MLP neurons of a small language model. Each row is named by its layer, matrix (gate and up: input weights; down: output weights) and neuron, and shows model dimensions 64-255. Each number is 500 + 50 x the weight over its row's rms, rounded and kept within 0 to 999. Numbers have three digits each. A neuron's up and down rows have the sign that makes its largest values positive.
Before each neuron's rows, "fires in" lists the words (lower case) most often at its 100 highest values on Wikipedia text that the model never trained on; "fires after" lists the tokens most often just before its 100 highest values on Wikipedia text that the model never trained on.

fires in: "there", "100", "50", "no"
fires after: " ", " (", ".", ","
L8.gate686:568531490474484504494442445502461532560547513398383509556472469562474465510472481508608480481552555421509541527498429584589480521622495494607554461463480411526490408477514471406501484588455543525499424522503569587487494484590383475417526573603509424468513494454552540458515497661520537420543491605481510465574447532531475557466527494521368466458503517474525514489670507490502458493526541554424494495457400511538551531466512565570499517446518536448509371476521451543455541443516481469464457542475478527456539529461505476423466441557535454511439522418475512442503504551576478480
L8.up686:540527517550510528477491444459438569456406521403480529480532302576587446532418427445496456532459471435512516523443515434462482531427415540535522410459491477524587517414498517587479579497593486412500452514466462503527567471467473426568522507409507430550575478503454452497495494416399491494552447452465456528440511592506442455556536480444482555525426431464480400514419474510460485500477485535509560570541439481477473504465453508494551512546519489442499514485446447485392451505480446455500493464510469479559516541502491520546592503426575494500509416527498418520520547558518486527
L8.down686:449467431470498471477479543499489410472516525524445496467486471456550492492519471459403451543508408501496559541515439463512470548431576506468457565555415459448602354504556510455402534479406467405495449513420457423567514435495454580576516510559490462528542489477470467544464377452381484543467585476488534404481468528549553425518507465509394468482427490505387481490483456502540450397503483437488446510571489442471429480503394499512502497532501433537466452522478450397363538531430534495546578587605530568511523531505446521452553491523566523462514532489585488509460525529414492573

fires in: "in", "as", "with", "for", "although", "when"
fires after: ",", ".", " and", " that", ";", ".\n\n"
L5.gate1089:481444518494598555390490457586462491502488457393511462512464533505536440567504476560489441453525488511471516553534508485443467520507409498532641498556525409447489545542489564550586449516500411485434529476453424510481495516564496552517434532485596518440509539592507435556531529594505477521489468547499575581449474480513532464540439503481410461518500548495489488468554534480548486523496498460497465568513399579601524489655485512614568545448491444523549584528502458576531526465440510469521553501522528493424507492647500519479498455529455500447485431428591421545579428547600551541
L5.up1089:433365559536450437501588421467459552483439528515457454508600555475499414421499529504370451453478487498528668554506475558580579557561538512569592507456457437491450506449513517472567505571559475441520500487512439447538554410483485601487385512532533502491515550482499489478501555511531572552555502523505483473432443443482487464517462410486476431533490506461533472465464502501530527497491529410533452561553499526491577508514496537438506411505490473520499451504473452523432536580631487541542595553503504563468548518498529583521553495356561549501459479507496527528532493421447457515
L5.down1089:537518543443529500436467536527491489527477452516605462574556499454467526538557514479457519395481408479509573489479503522474535549631564472613500447528571468454576457513506510574527566429480537442462530505539464412523538613441477549456488641495513523565581578492516577540529526477546527536540519540549452540488586505458387466434483497517538414491504554471519469569435498478518497472559443525541518545560507428566518519472564539568508515526535520471468528558479555471646508490517516533544502491514555465498423476577533495520478471479440587441503476518344505583366522494512501522

fires in: "4", "grumman", "5", "small", "3"
fires after: " ", " Gr", " |", ".", " (", " ."
L8.gate1373:475548403592471480508538492529597423536518533394493518492396520487506590586530543566534435467471482576482562535494426476434483443599479489563520403410493466474501528393499573477445483579551493435487442540558476480453500543541493530446475547556503535396457547491520462548462578551492593486510509479456558535479473429570477571421521522475467572503578524526579399597507530549445484574492601566455506472427520500470444463484456510561491481453437494486442425476546451550471494513519510479592482533441474513571529581520542532522498483461473445447592486518533421472528511516463509497
L8.up1373:532486433518487437544533532492508464498523426500477478508534428557488533516577556454529394568462467487408578401471479527489523424472451529513548478515513501584492419482433435510456520470460499546454583552507512535462460540462543531573592400537468417525517470509447473438547482435422414462518488487588570514550501593525493512629476453501402519430529479515509509477472562521566565572554525501564475474566519535498531548573538410473515506476464537458398391506537487507473627537435482533538476506508412402551423549533556480482514574495476530579476550524509498582560593462523568459
L8.down1373:505499514523518395462528493495473505365561490510402510512554554413507555498476489573481524449362530465577492492496512522443498507533438500475568487466459459446588415526549481532482525617440480464500473529518468539519547453525530500513547543546514460568536552528516514482512444459485516439557449543454503453467490515445494430517433530611514512506577571553537482503512483580578565475521536517457575448468452612553393509491561420516551546506580408522569577493511432431414467550425440538463505526502457461526553414459607592522473402477444472525521473536526466540467561499452472529

fires in: "was", "being", "came", "began", "is"
fires after: " he", " she", " He", " after"
L7.gate592:483412447500542527544502525606518408489436445539594500509566498497526506484530447481512476570516433441463479495469493529470456570485482558480541468558502514599492437526501505565482533531476406468449445508446569512526446567590536575510521580523535577384412529456491507514520455416500462447399525479511466518554577559444509548488505504421512537554455451544461537433582519508399520455542519573480575568554462450492522519558464524475516449366493421577417549458523573505484511489475491543529525516579556493536495448489516457513467582491485605433610503457482449398546496486513526551
L7.up592:482598448502457413493480412490468529459491517471515523576488522495579584409501527466562466417488474480589517541452460483424538458471482404637530486458426536549422510554525556473487547467480542514483546488428518561516467467600623370508449515616572536546419429498543421532608568552595504472545530468561493471496501443472529458505474545454453469504536576527501500467488548479601462536470590471454534567413465533498429514482571520456475527480499549512504497523469517528495477506537555472493467511535477515453458498449490484433403528449416496498558479576547550575555500483576521491
L7.down592:437490435499499551529557560595545563478588527473572430511507451530532514489477404528558558535493454488489538493444502601494530587427505555430509437484543550542505549539508488415572527471467467498467508455578482531484476450364520574496449462509423496427534510474447529463489501457522601451461520527556480564453596545475540528471420598569393581479414463544520492431617485490448534528454460441483499492535503440445503548489473508531583517474438468552463531405542510493440461576488505516441536555498507520590544490555513609540421467531476520488494476450581476490544519466556555572

fires in: "2", "22"
fires after: " ", "."
L7.gate262:590526495554527490507545449590540492526515512463476503419434572532499524523432621542497445509529450486484455541416548511474565532494413437500460543466478436522498394477485500479505467600537472440464497492506519512470498540463577500390494489508598398522377498461380520608497587465496428556572469575462377479493547499519488527514481436442509601501479470500458479596489472572523509554536531485485376588436528564517447442500488468531483438500450435546466521564530458472625580412465517445473461518472530482456532571532552561522515516468391478527481423536546439484405546489598553490
L7.up262:480520405478485353508507459488671558537459567502512468462559455543533425575488549486547503492487495537551421528438420416584540426520525519560477457468464475378415413561587620505456519533475493567551441519560494607545584542435482487495533504522466495482516412584533530602505563508444440435495496513457478435422518515543621452415550373520445550512583470514555478478573502462531534525522486479555539528496414530524508506489489549606473531439545480563513502501450560421502492545444479451532537577527457540487479398528540451514539557464372486484552454456485505546476479486522522525
L7.down262:554460570519492392469548472506473533521494518507540523517505473562438444570414575512511468543505425500484478576372520451518470409557529493547451448449517473597541379534425478546445538489428489525621465466462526523470525526501561467481546477547537527464502512468504495522511384538463542478528515489459478439439486454531498535550515469508513494534514414543479446457461520455431585602530588522464507538432503470532553438446483513582502445372550559609499529384532510476524462468542441483528547470437432394503475476535468483510489411472523525485589497461368505466565524482506486531

fires in: "4", "2", "3", "yes", "5"
fires after: " ", " |", " ."
L8.gate684:485394422519546425511482549609597447490448528625528487490573543549516541562614464540437515486521465546448467462465513550543486419498578483448607457532586550480535610520553560459497535494477438545517482516505480514579499513440401556465467410588425501507506486475495468416416468554471447572441408497500534455329523380523520569580469456424533500461534510528551486538400596526459472462539495489426530502473492455465538470466568585522471502528594408472448512447514489539475491552506506527499522518549505506497500514502559440421536457563584480443485551488407428537458625490476538516
L8.up684:560565479525468521352507547499460464486524436414462532503477638535582472519457533626419530563412526519492553517466469569527547440558452526516488506448517412656571526512465498421569583489533456482556563556531431506464421517656466507497494422493532478550515519491566448632541481495490462401487571466480542497537473486443485484564559509522532536517478580518506431501500507582398481479526428503425557488511472497490526526628432526462592537448464501533477616484494397540498537500445565468481482467593553528508569514550610449398460509544482496530431506553466432416513394512512513558
L8.down684:525431444578528441544476575575567609386475493659454558547556564460442551559531508514480471487487481513435479448377464569552474518525499485498482520553479583444403527520576476417490499602506511515486370497550520544570531469414501403482455562548539536451539573432523543477484555493452479448476426509448520530425536467551529463501457434422457449491520586570543509466413465480579601499449570523492490471505487514565459477439508496509564486487584525524492602557451548487439540520470460530513508527515451328538554547476464532436487446544591500494503496521488541510423561479378468524

fires in: "was", "is"
fires after: ",", " He", " who", " he", "He", " and"
L5.gate1217:490453439435458385572457565659595537504431458486531463591582585566493580515537599497500489520492464535476444478451493454486571500553612518387474434537472506529502554473456490427526497446483449460462524521535551543519511484475459504450489557443570464556553449547525493542505434493507582510442521482529518472569530556436554502454556510598489593426477477586432522456435563629544511439477553486500460474511424521482567518519518483587453524531442481565475547568477595503484538451475440506494529569555484534502514534447540471407463402564503573447499468477500516508466449484564530459
L5.up1217:518530524473507436446500441548493537577570559498407548468508439543553546536382550518566521491473488479446359447549485483525461539460547500524440423503425574575509599567518537458563540554426528499446443550516592574495491524486440511441557514458501573547503518457497533526563545525552506453508551554379526517554456489564564389465446418504433512495571478552442450551589480534473506491483486461583467607455422588482488523537526464571532463571532510534514597467526513417400467476564542527412458527509524486579479474542508569531503545521548522528524419437524496506468493526445505468
L5.down1217:480579536505442510538422590529541496530493501459573537523516519516548570492402533567470633569549501502484618412489564455613600496509478484514512565489421522458554383527481489437524541460528503410594497468433484541562461514464546439497509492573518511459498496495458442449529518502471488477450500526546570462449571443500466566503447516515517467408468581462519501533428512466482523499491485439542443537443615480460516479495387460386416604402545504502452524542580421457566561489493520566505558505535619588486494467526363517548506411463521489427518598516513525515472445461624512562

fires in: "while", "despite", "although", "as", "though"
fires after: ".", ".\n\n", ",", "==\n"
L5.gate716:478491415467529497481616579468449489550421480474656551455498481510513551512524530538510425528451517456492612582500508558516579453483481463430472498635455418467514523499506570445550460555494453477507566444460430529505540432397498482380392547472508544493442463558494466502489556436500547507474466507547452514538519458479445553555569555439644459458558447526507471480516540452538464495525582473584398491488481446577544568506529556561483470474453473595491512473577593501460492416473366411524585599559496462441511433477449508471469485372527563522490464503433491558504480435634457486
L5.up716:510489491455441517547584493475582467459501510459518517462483480503522523525442521519497434396514471443428449451507499523517449531531473533512436476503550499508590512523447484417582483529522412508497365489416478493509472634438503563473594498502450613502460508508495356555462558450481423463450557558448536444515532537463455492516401426544442487475497534440546455463495506449429450562443461460615467518546497545435472576528488555554570540510460393585502543544483449476461466570525489575521439492424553510524522552543478441503515461549429498474439429521514411489551523440486469481
L5.down716:456495441525597496410523614428456423585428473436549467477416373567556547476501551504458495479519381492520603502476448529458535469470520481468505536462480461496585464548482481459599532510540528471520537438488412551559564512391507462350467576557453454541479470512455458356513452504442507363502437578567443517535492558575448473520433477495489410546520497470551506441595551492543458562470376483568469477537483513436529560503515481507558521517618539561467466461496477562494575489555554454624578528510532447519442507584549502475454506486497597475512508606489482560460592404553498479

fires in: "4", "in", "5", "2"
fires after: " ", ".", " (", "/", " +", ","
L11.gate181:538467495469532511550449523585564528517583477531466480632573457530512444551474540546494519438508449429488467430514558638440531541446514538490449443434540500611585381430589506501566534576566454442541551455557518478511490513498444504501468487575542551513477567527494561333493460582596478544440510558473455464520521461466650464423502530516444488520465442469551524542500496488493468466532534440527463457419502464586438426428466516544506409516502517542509489446552471444533499495512584466577544420493422469514521534543477470483405472481483552516483352535361481483469494457493486445
L11.up181:512518509548537473564476566479418491539385491491440515531515649447441456526482487553553433561493548511434584454437415478518487506415428563561551525528455523446490432431449416470507557460467459536518534486473508430535432506489413539522442537441450458552424559525516508495632510489428506475534509553424370455422480477556470507513641493555511507530450462485557500592503401545432513570490479531472569452471556572596506572499524565473561382458573543494483496617510559540434522502349513497578489506453513545494522478527487493468458494627449404464488491440512495495396455496540520494
L11.down181:596508495653575425498619551521503539560486563501521443469583528506576488557396518537521504591496504427478501549505602465489526487560480494496537551410559521491463541495571555531461615542528533520429434526505452561494507469604442567445509444546532524512547516483400460432496448508493464393495428483466510523445463528462519500488461588489529484500497567504474505391514424455614542510527593523397560370546402444526392567512492494483434410564461479541449476454482396551496463517474591479475557435473452581520501514562482519450576488441510534491446435493473472503607528557497549487

fires in: "6", "5"
fires after: " ", ",", " ("
L7.gate1181:519480517622505504483569448524511455466468396440413509483538555637562523518511555624402473504393463490552489548605455451526504452453442512549619546470461476546528586445475507595522452564517436601521431521539494567493547530470463527506530523527457426520475593503467587492531583473546492584597495612516473601535468401461478410551409519550434577522496508489591493462476386507552550533549473528445483468471484484513469576526415492561494423453437501427555517497450473545538532537485416487496503526462465477582500433555588562437423562467516472456498493359511465496503461456440529475
L7.up1181:597468479493466571447504375416545483587567468485440528535465494502394590480552453515480482465473403502520542453453531525475503533411450571517497470541527468589553523406574513385494442579484445478498486549524517515488533619392449562486462471597568450612463593563577503454509451536473409462534574474480441487485468446508478512481488535522543471554489502435448469426448512594490549558446395567473481439455462501471555586600478485483525484580493565479499549486467603600511590489464575500545429449452470453504592534525486459456477567423551449472546509458507470383433500476432452493
L7.down1181:498520525543518470510526540505482449499472512572515445419519518595459524568493559429553439444499449487489585462421606554477511536484483487595507556548556456554539485463513567526495523511416477488470337455576397586496607459502480523541498490512463456538547480529554438493462455536546421396524556459431497499521344545507517472458466436483447520521592477493469435435461519504680515513496485444492544482452436492465438402442618490579502519442488483486510506611516506424578588538494517461638498498532445479585510511507481473443493431519536527544491508579494501469494519511519526433